config.yaml
norm: "layernorm"
rope_base: 10000.0
tie_embeddings: true
optimizer: "muon_hyperball"
warmup_steps: 200
schedule: "wsd"
MLP neurons of a small language model. Each row is named by its layer, matrix (up: input weights) and neuron, and shows model dimensions 80-335. Each number is 128 + 32 x the weight over its row's rms, rounded and kept within 0 to 255. Numbers have three digits each.
After each neuron's rows, "fires in" lists the words (lower case) most often at its 100 highest values on Wikipedia text that the model never trained on.

L7.up751:140138180151131119125196049122074137138123158180147169104098141121103092131089132125126161086114129099134118140134144134116113113116128173083136129080050081132107093099149151117121125145172066121143141099142127147162094100110121135118134164114127090136151101137155112131093111121160136135104087136129133071135127144124145145080116101086105109146073110119102083132106146119127143134201179144060112097143182140112153122111173158123126125094104074130115155164064093133032170122161103115101075096109066112106100129079203175132162105171106122163175116137125143090079103113191149077123059177151149090143110137138145116176151171174156138089153129103111096114179156125159112140130129156128127156157119128133108058151084129118122105102126199088103098103197117121140142180112044
fires in: "on", "at", "by", "9"

L4.up1122:113104119096136103120105095169113158089132143055109079168106147075148120120121162167132144167176140151150118081153114117084117137151148153140160167113146165173112153127227155138098118122124093142116138121127139187123102118160142142125110094066147127096115145130147147136069171118123128106162079119057157081122147129229153149105128132120124156146172117098109128139202107141189152148162173129170139139195113164134129086143121133130103152178088114090221115178076169122125114121109124124087157079123092162145157061137075161134159102148110114156183146102132085129094054105122106145176149067137128143087133018137206154203168161109143141107110154118084163114196090133126059183157150109114061133128118160133118104130157067119124133114114096131128093160156107090087106159131155
fires in: "of", "than", "highest", "majority", "lost"

L10.up1081:159103131101162148134132251161106129126165112120145101127155127127172170093110118138138233134135120133141129105135158142104153117167122148191104153151140117137123140119169098142147143129055111086118116168154066084132079129136143151104093168115074080111129088150105107149130063140087137149075084080148183101151116148138125145099124087122112164149140081122096122137100137159118187058134137163151126089096153114158152092133109121130174181130119106160142064136096138097098106149149151131154150113168046088099118107080172115087082091059097146185163116151103126079126110146083151095073108129063165162160139106126117125131138071164091103092092124113098108142158127129127184159112159123121184137082137159145117124148189131198125161149118219166149182183079115125113179102119092
fires in: "at", "to", "from"

L9.up890:084069120123124112134122125169118161119122081114124109127128060136179139146120136136149116099152152156114097163168165162123107091130158134144100064169148169099152145110149128136059171069104099148143110165156087124094091078114093139086110108121117126092138151133187115096146158108090191147158111111095131082104098153158130114113147109173088119113135177169129080124101114132079140069077146117136164072131118162146149087142105175135050126108101121100142125054129089147104119166104081108140106109128146131210131176149063138085138162167139130169217102085084146119107198109121170121108133169183157108095165152157145154121151154167189072155128194139126101115120142140167104183118141120185123205117186118149173153030118123151159159099140144178161173137130097112063114125199147
fires in: "is", "was"

L10.up44:119186166079148102127092139099095143175110119167143149101094051112106124161100100089156154138133182123175135164135130058080163150117161078145094143132139156108137157143050150132157161092123129143133084179076152126138173112098158223144130165121179071097133103111129117111144160142121155123169156156187103097079141115149106172122063106142151122068073105114114084116159117146102118130129195117116128124121148069085176133149092067139075139163118153099120100153089185109081125174116160096177114139162121140100100135109069152132147125162151167137076125171115062102143123087160116066134161123107173106115163127116168120119138148133144097178176114128144055063119145093105140178114151119192163138191095104110142113088152128109162140149104094067176132080123124096158125192066146
fires in: "is", "was", "stadium", "pakistan", "are"

L4.up525:141112172122090087101157088091145170069091105103164167180102166123108106155105095148124135073108106102135150112123157159102128058165178112183132115168127076117123195180153115130160138122164174114138157139164101129125182135135128201166116131108106180072130136142097168159111146107157069106134154170184095163134146106142154113063133157110092125182120164139118096128124159160201108100138114128104158163126107124145196066137128118083134150144070105190166085131078083155146125069138140106165093084100126140071131137073110176136089116134124115123157150128084072105103145162135148108085131096172154132117124127203114093152083154155110087137099141164118099134136150127134169118089099147157130197116128081129122146102202118114117145082131174081152133123224093144151150120149131
fires in: "to", "mayor", "have", "credit", "allen"

L4.up523:102150139097111131153122114119089138198158143153160133121186108056143116100140047164149135145094114170145190133137154158107126090107106120144137153089130076101173134098096132162136113124189124158080112124087163124095085133174110129155106146097116179139154203152162158133149040105063108091130201118154080117096149147101086097079131089086105128119163063103117079140091155107136108130125137104074151150127171100132033100111136119082148114150090127153159189122170155138138078119120115122127155113062155172121087154146230182113122140126117146170165095121094078117102092141126056159139134127144191121098146162134124120143141116087179172156119177154132128137122117071096098169163177154137122120190140159088060140106131098159158106161116173125125143165113102097185083117160048
fires in: "of", "other", "with", "macclellandi", "race", "rotterdam"

L4.up1518:151152149209118155176146120161129144195132175121171126129133116167129110132077171072168137131161108118109082107098109151125112118081131166166168135117096151141071136128141130072122131112099079156050067134081101119149118130171134174132139104156123112084153141065071150130141142082136150118137114096160122109076065161091071106120124179175109131126101122105109089137141145135158134120169099102143162106113138123176135116120132137140061161084138171127105128126145096116145124091103111059122122155139051115096139118116061125155137037168184141098139121128158171098155124105132151165194083149075136122112094059085095111126121101121129093029129185120127141119159081142129167172161117086083177116139104118162141153158197130058116096156159177191149098175065128095081153095160139
fires in: "of", "up", "her", "than", "between"

L7.up1272:102117123039089081133125132164194115141146097105130113135104163095123156122079152110154133098130180120102161064118080112082130125096130098100121162107174074149131174101165168098147058163184066086139130108135112089151116127147150112162132131152085096110123143109157133175132104193147125154119092124136108132053143101084159101142130146120151164180105152089172157138184153165120109084150128144162063097092199112092152172120119126171082169087126116127066113137098119128122074147146096112098163115112173113118129161097155155166112093195197141094099081076095108100124093120133097111140189123132213077123084093077117168108130153086209106086146175170172182134096141130127107196102129146103103120113103142115089141134184116129106158158181117115148108108148150128112081164072098
fires in: "of", "his", "a"

L7.up552:083160110110137111140148108139127094122134121138146204164108123128107125182101112176115134127129121077161099095102133145116134105186098122146152164028128158097099153165142161150128175148131125154117122149120086100131136080139142133076137143103065109054122118087100139049133173136189108148134108143091136138116092122111158142110130151130091076159103132115174143126169167143126144116167142124126155137111137089124059126172151105141113162116168141147082102189106164157144099133116146117082137102124103090149119147059097135120121114131050112179141152104050104173156145168111141137083185168155145095095107157118091094109082101193118122144184044120142185138050173133153012072186124143126120160135101169086093076129107181143161129073090168121114103184119117101080114129150160
fires in: "in", "with", "under", "did"

L4.up1459:161102141165176132081133130181162128166109166146131088175097079137088089117193097130158135099145113116169101123105174133062133113120099114064101124119113083176095108104147126175090176106221126150111128129143143152124141160086144180153156101130128132151144106160107118113069160100155142138124110121141110147124132186129168158170146172054130103093131125106059090108118151086159176156094146028120136184101130166115098063097123144126120107111152085222110193192137163116162138123109079101182157093098123151147170102105144183090124166113082122095133154100161122188083108160086142168144094124112116125166143126117138167174128155082113166148155123069101150066123100058176118061113115143129104119143122153138159117123106176191157116123088173086130088147110153109156078147117170
fires in: "league", "at", "by", "center", "union"

L4.up298:154179081150154091163141125187149207080125141118100151130095102145150091119136116097133173136199081131127097118120080149075085086121154156129145142127169175092094085169050128108093184151128151120116126129159116177062122101120139132133154193137134184142109151168066077094102167091141148152155082061111166146089169086124094073127169126101115113130137070124104123093084127134131136079095167170188144149133056107148121101133102137140165083116110143155150168160119128072153167042103122091059158064085186194122096136173134158084114132157104110107167131144106178110122112114124155103072152124084151143089170152112077135153163091147131136145118089158068178183120150168083161114101076078155058079198128131123120133157199152104153088111128123115150171107162092167125145161106178
fires in: "as", "than", "1980s", "1970s", "time", "especially"

L10.up60:118142096224113145084171089079170154146110130102159129094062109150137113085137107156091199080119114129078116126099122140117103140139187135146155070170141136161170076109092088104146063110077130130161133126169099161163082133169169124146142166114209090105064148116143112175136125176101134180128150131080103174145145105180124124123136101071109117096148119097112182136169137106107136186117147104125198122082121143130089106132112046127151114137174102136116121158100161100101073129151154149157156075135174172135140130108120129139100104086135115133140138120143140158122075173149089116108171067070139147139142129125109138124130095163119109173171188077186086130129110135082118160082141147140167133154161110142105177187145192168164184183110131164170163153167153125201133157150137
fires in: "an", "part", "the", "daughter"

L10.up1101:181166137127079079136062141156119133091093139163164138160140140114150154121132134106118093147113108080125166115067120070101128115121109099158175130158145130104131103156122178099237090171232155080127100166210084122133148113098093177120188104095153095094197096167156100116144152119096070143100117115123154138109122091135129163115103134119130186165107124148104099164100175128160059116171128163122140152123140140147125188135094162110089156147090163127117123062097131107123123127132116051142092062091148085163117120090096141174081142152098122145182119139086124115102089139183105174144095182091118087100160111165073154155161136129133098121119093123078107112178188104081093207116132138076135120145100107154111093128084153105170135105180147186112144090209139162216160161090094
fires in: "was", "as", "is", "are", "were"

L4.up45:159121111129136063162110123080111134159125116118112073151193106153152130080103186097125149120174100145132105104133136125111144125103068154134171141132073114158116140122084178088054177061171031145129076107087200145129130089146152119178093126122178149106170102165127130103135132138081130132117123163167151074083196112086108054161122140132143192105146132126125123126089093108087105130180119075105091139153176135176110162134130133129112091184123187120145126087135141158114159143134082113173157134139134128123134106062132158191130128119122107098154157136165092160132104168091104125118152111134073114145122082107149130128147146136156098160100175138182124145124187049137118092127157139117110130129155092160092077131110089150126157125092066119085074069103188145112120095155172
fires in: "of", "by", "in", "with", "team", "who"

L4.up316:170143106078135139118097096117108137111152159157164122063162075074160156081103117117160127109119160105137110148134124068129083142101142054154138123143152171174086201167161131110101120112091150143159106067094064144175117134125104180147126156129154146109125129137147151179138107069158145144135074139119120126116158093081113095172184127119153122123121152142111156186067133143107117135121113105086182136149122056169087135156135142119180108185117138169119171149163153056144196175156088121110169175173156106062099144108103160094130109095187122132118117105131101127138110152169158172153129137114145100116126145089136177164150110122135099160046111180132109077154135103137113101145112161137081146151123072072142063066125116106168154159107169111152102131115123037136113133098110
fires in: "was", "are", "and", "réunion"

L4.up1243:117059135128108055123085152213111132128134129139134107130091094108103107060061030118149135133147117145143114169164143094115132117130155088110132086128157110049166130129141114096102107134136129085145170166170170157149122102107156160117178117115184106112100125146152163210096147120111123115110098076181098143144157126181098165136098110082165132200158078130103156187144085171120076084172124097128121158111125097113208136116152163149098082153145108064116116155082128128152107103161087119166062102141090126098145111166103115117139155091111158141121166123144188135109139172151064158190136113103197120139052120131121130122121117143119143096125110027130176138105029129116148164151167080114189105101108102127152164138132118074134123164177107138125118161074194060084074145113127
fires in: "of", "actions"

L9.up949:181084099117112141111099152251114128107105100115134113167102125122143127135155099108121112169115127104135139130189128205133149103152132125205167083136165146108066147174131172097117170175084161096125069125128122179118172152140162137103210118132173109080141121208136172101089115157124097132125097089102124111144069130110094141148107101172151152105166077168095152108112155153190088098123107071137137120104082074113163080091136103115078129131097155137078136114087203113150111166159164069118155141087107153155121169157127148137117131105099108202138101225114125126129103126130161115095146107107144145165104079137096093111080097153125107122106158148126105116108119099145131185079047100099132132103132169135146178145137170125120152129132168150170183172157124152100214120140147
fires in: "is", "be", "to", "are", "was"

L4.up432:204102112128069116090065105128167160195128129048093161154150092123156117110102100128137180104137133120157105072102096194164136167136114121164154063175138186142166101125093151218139152138119160134148106121140107156168125154138143124110155102101133133138116136178117189201132156079122135189171149126152132143112107169108063114067139120143126092162068117135190074116143152103112068116068144167109128107181103154180091158129150100093121083135181169095129133107183123094106119110128155139147136056077155174150124115129159148080171108100114158149153107114190171137163141113088164131123164091111113058089138116132112136149157063176145163115146162170068128092122088163128139130167112111136144118153155175073149096105112176147114134165150135102095128101148119133154148118108117
fires in: "which", "who", "hearing", "out"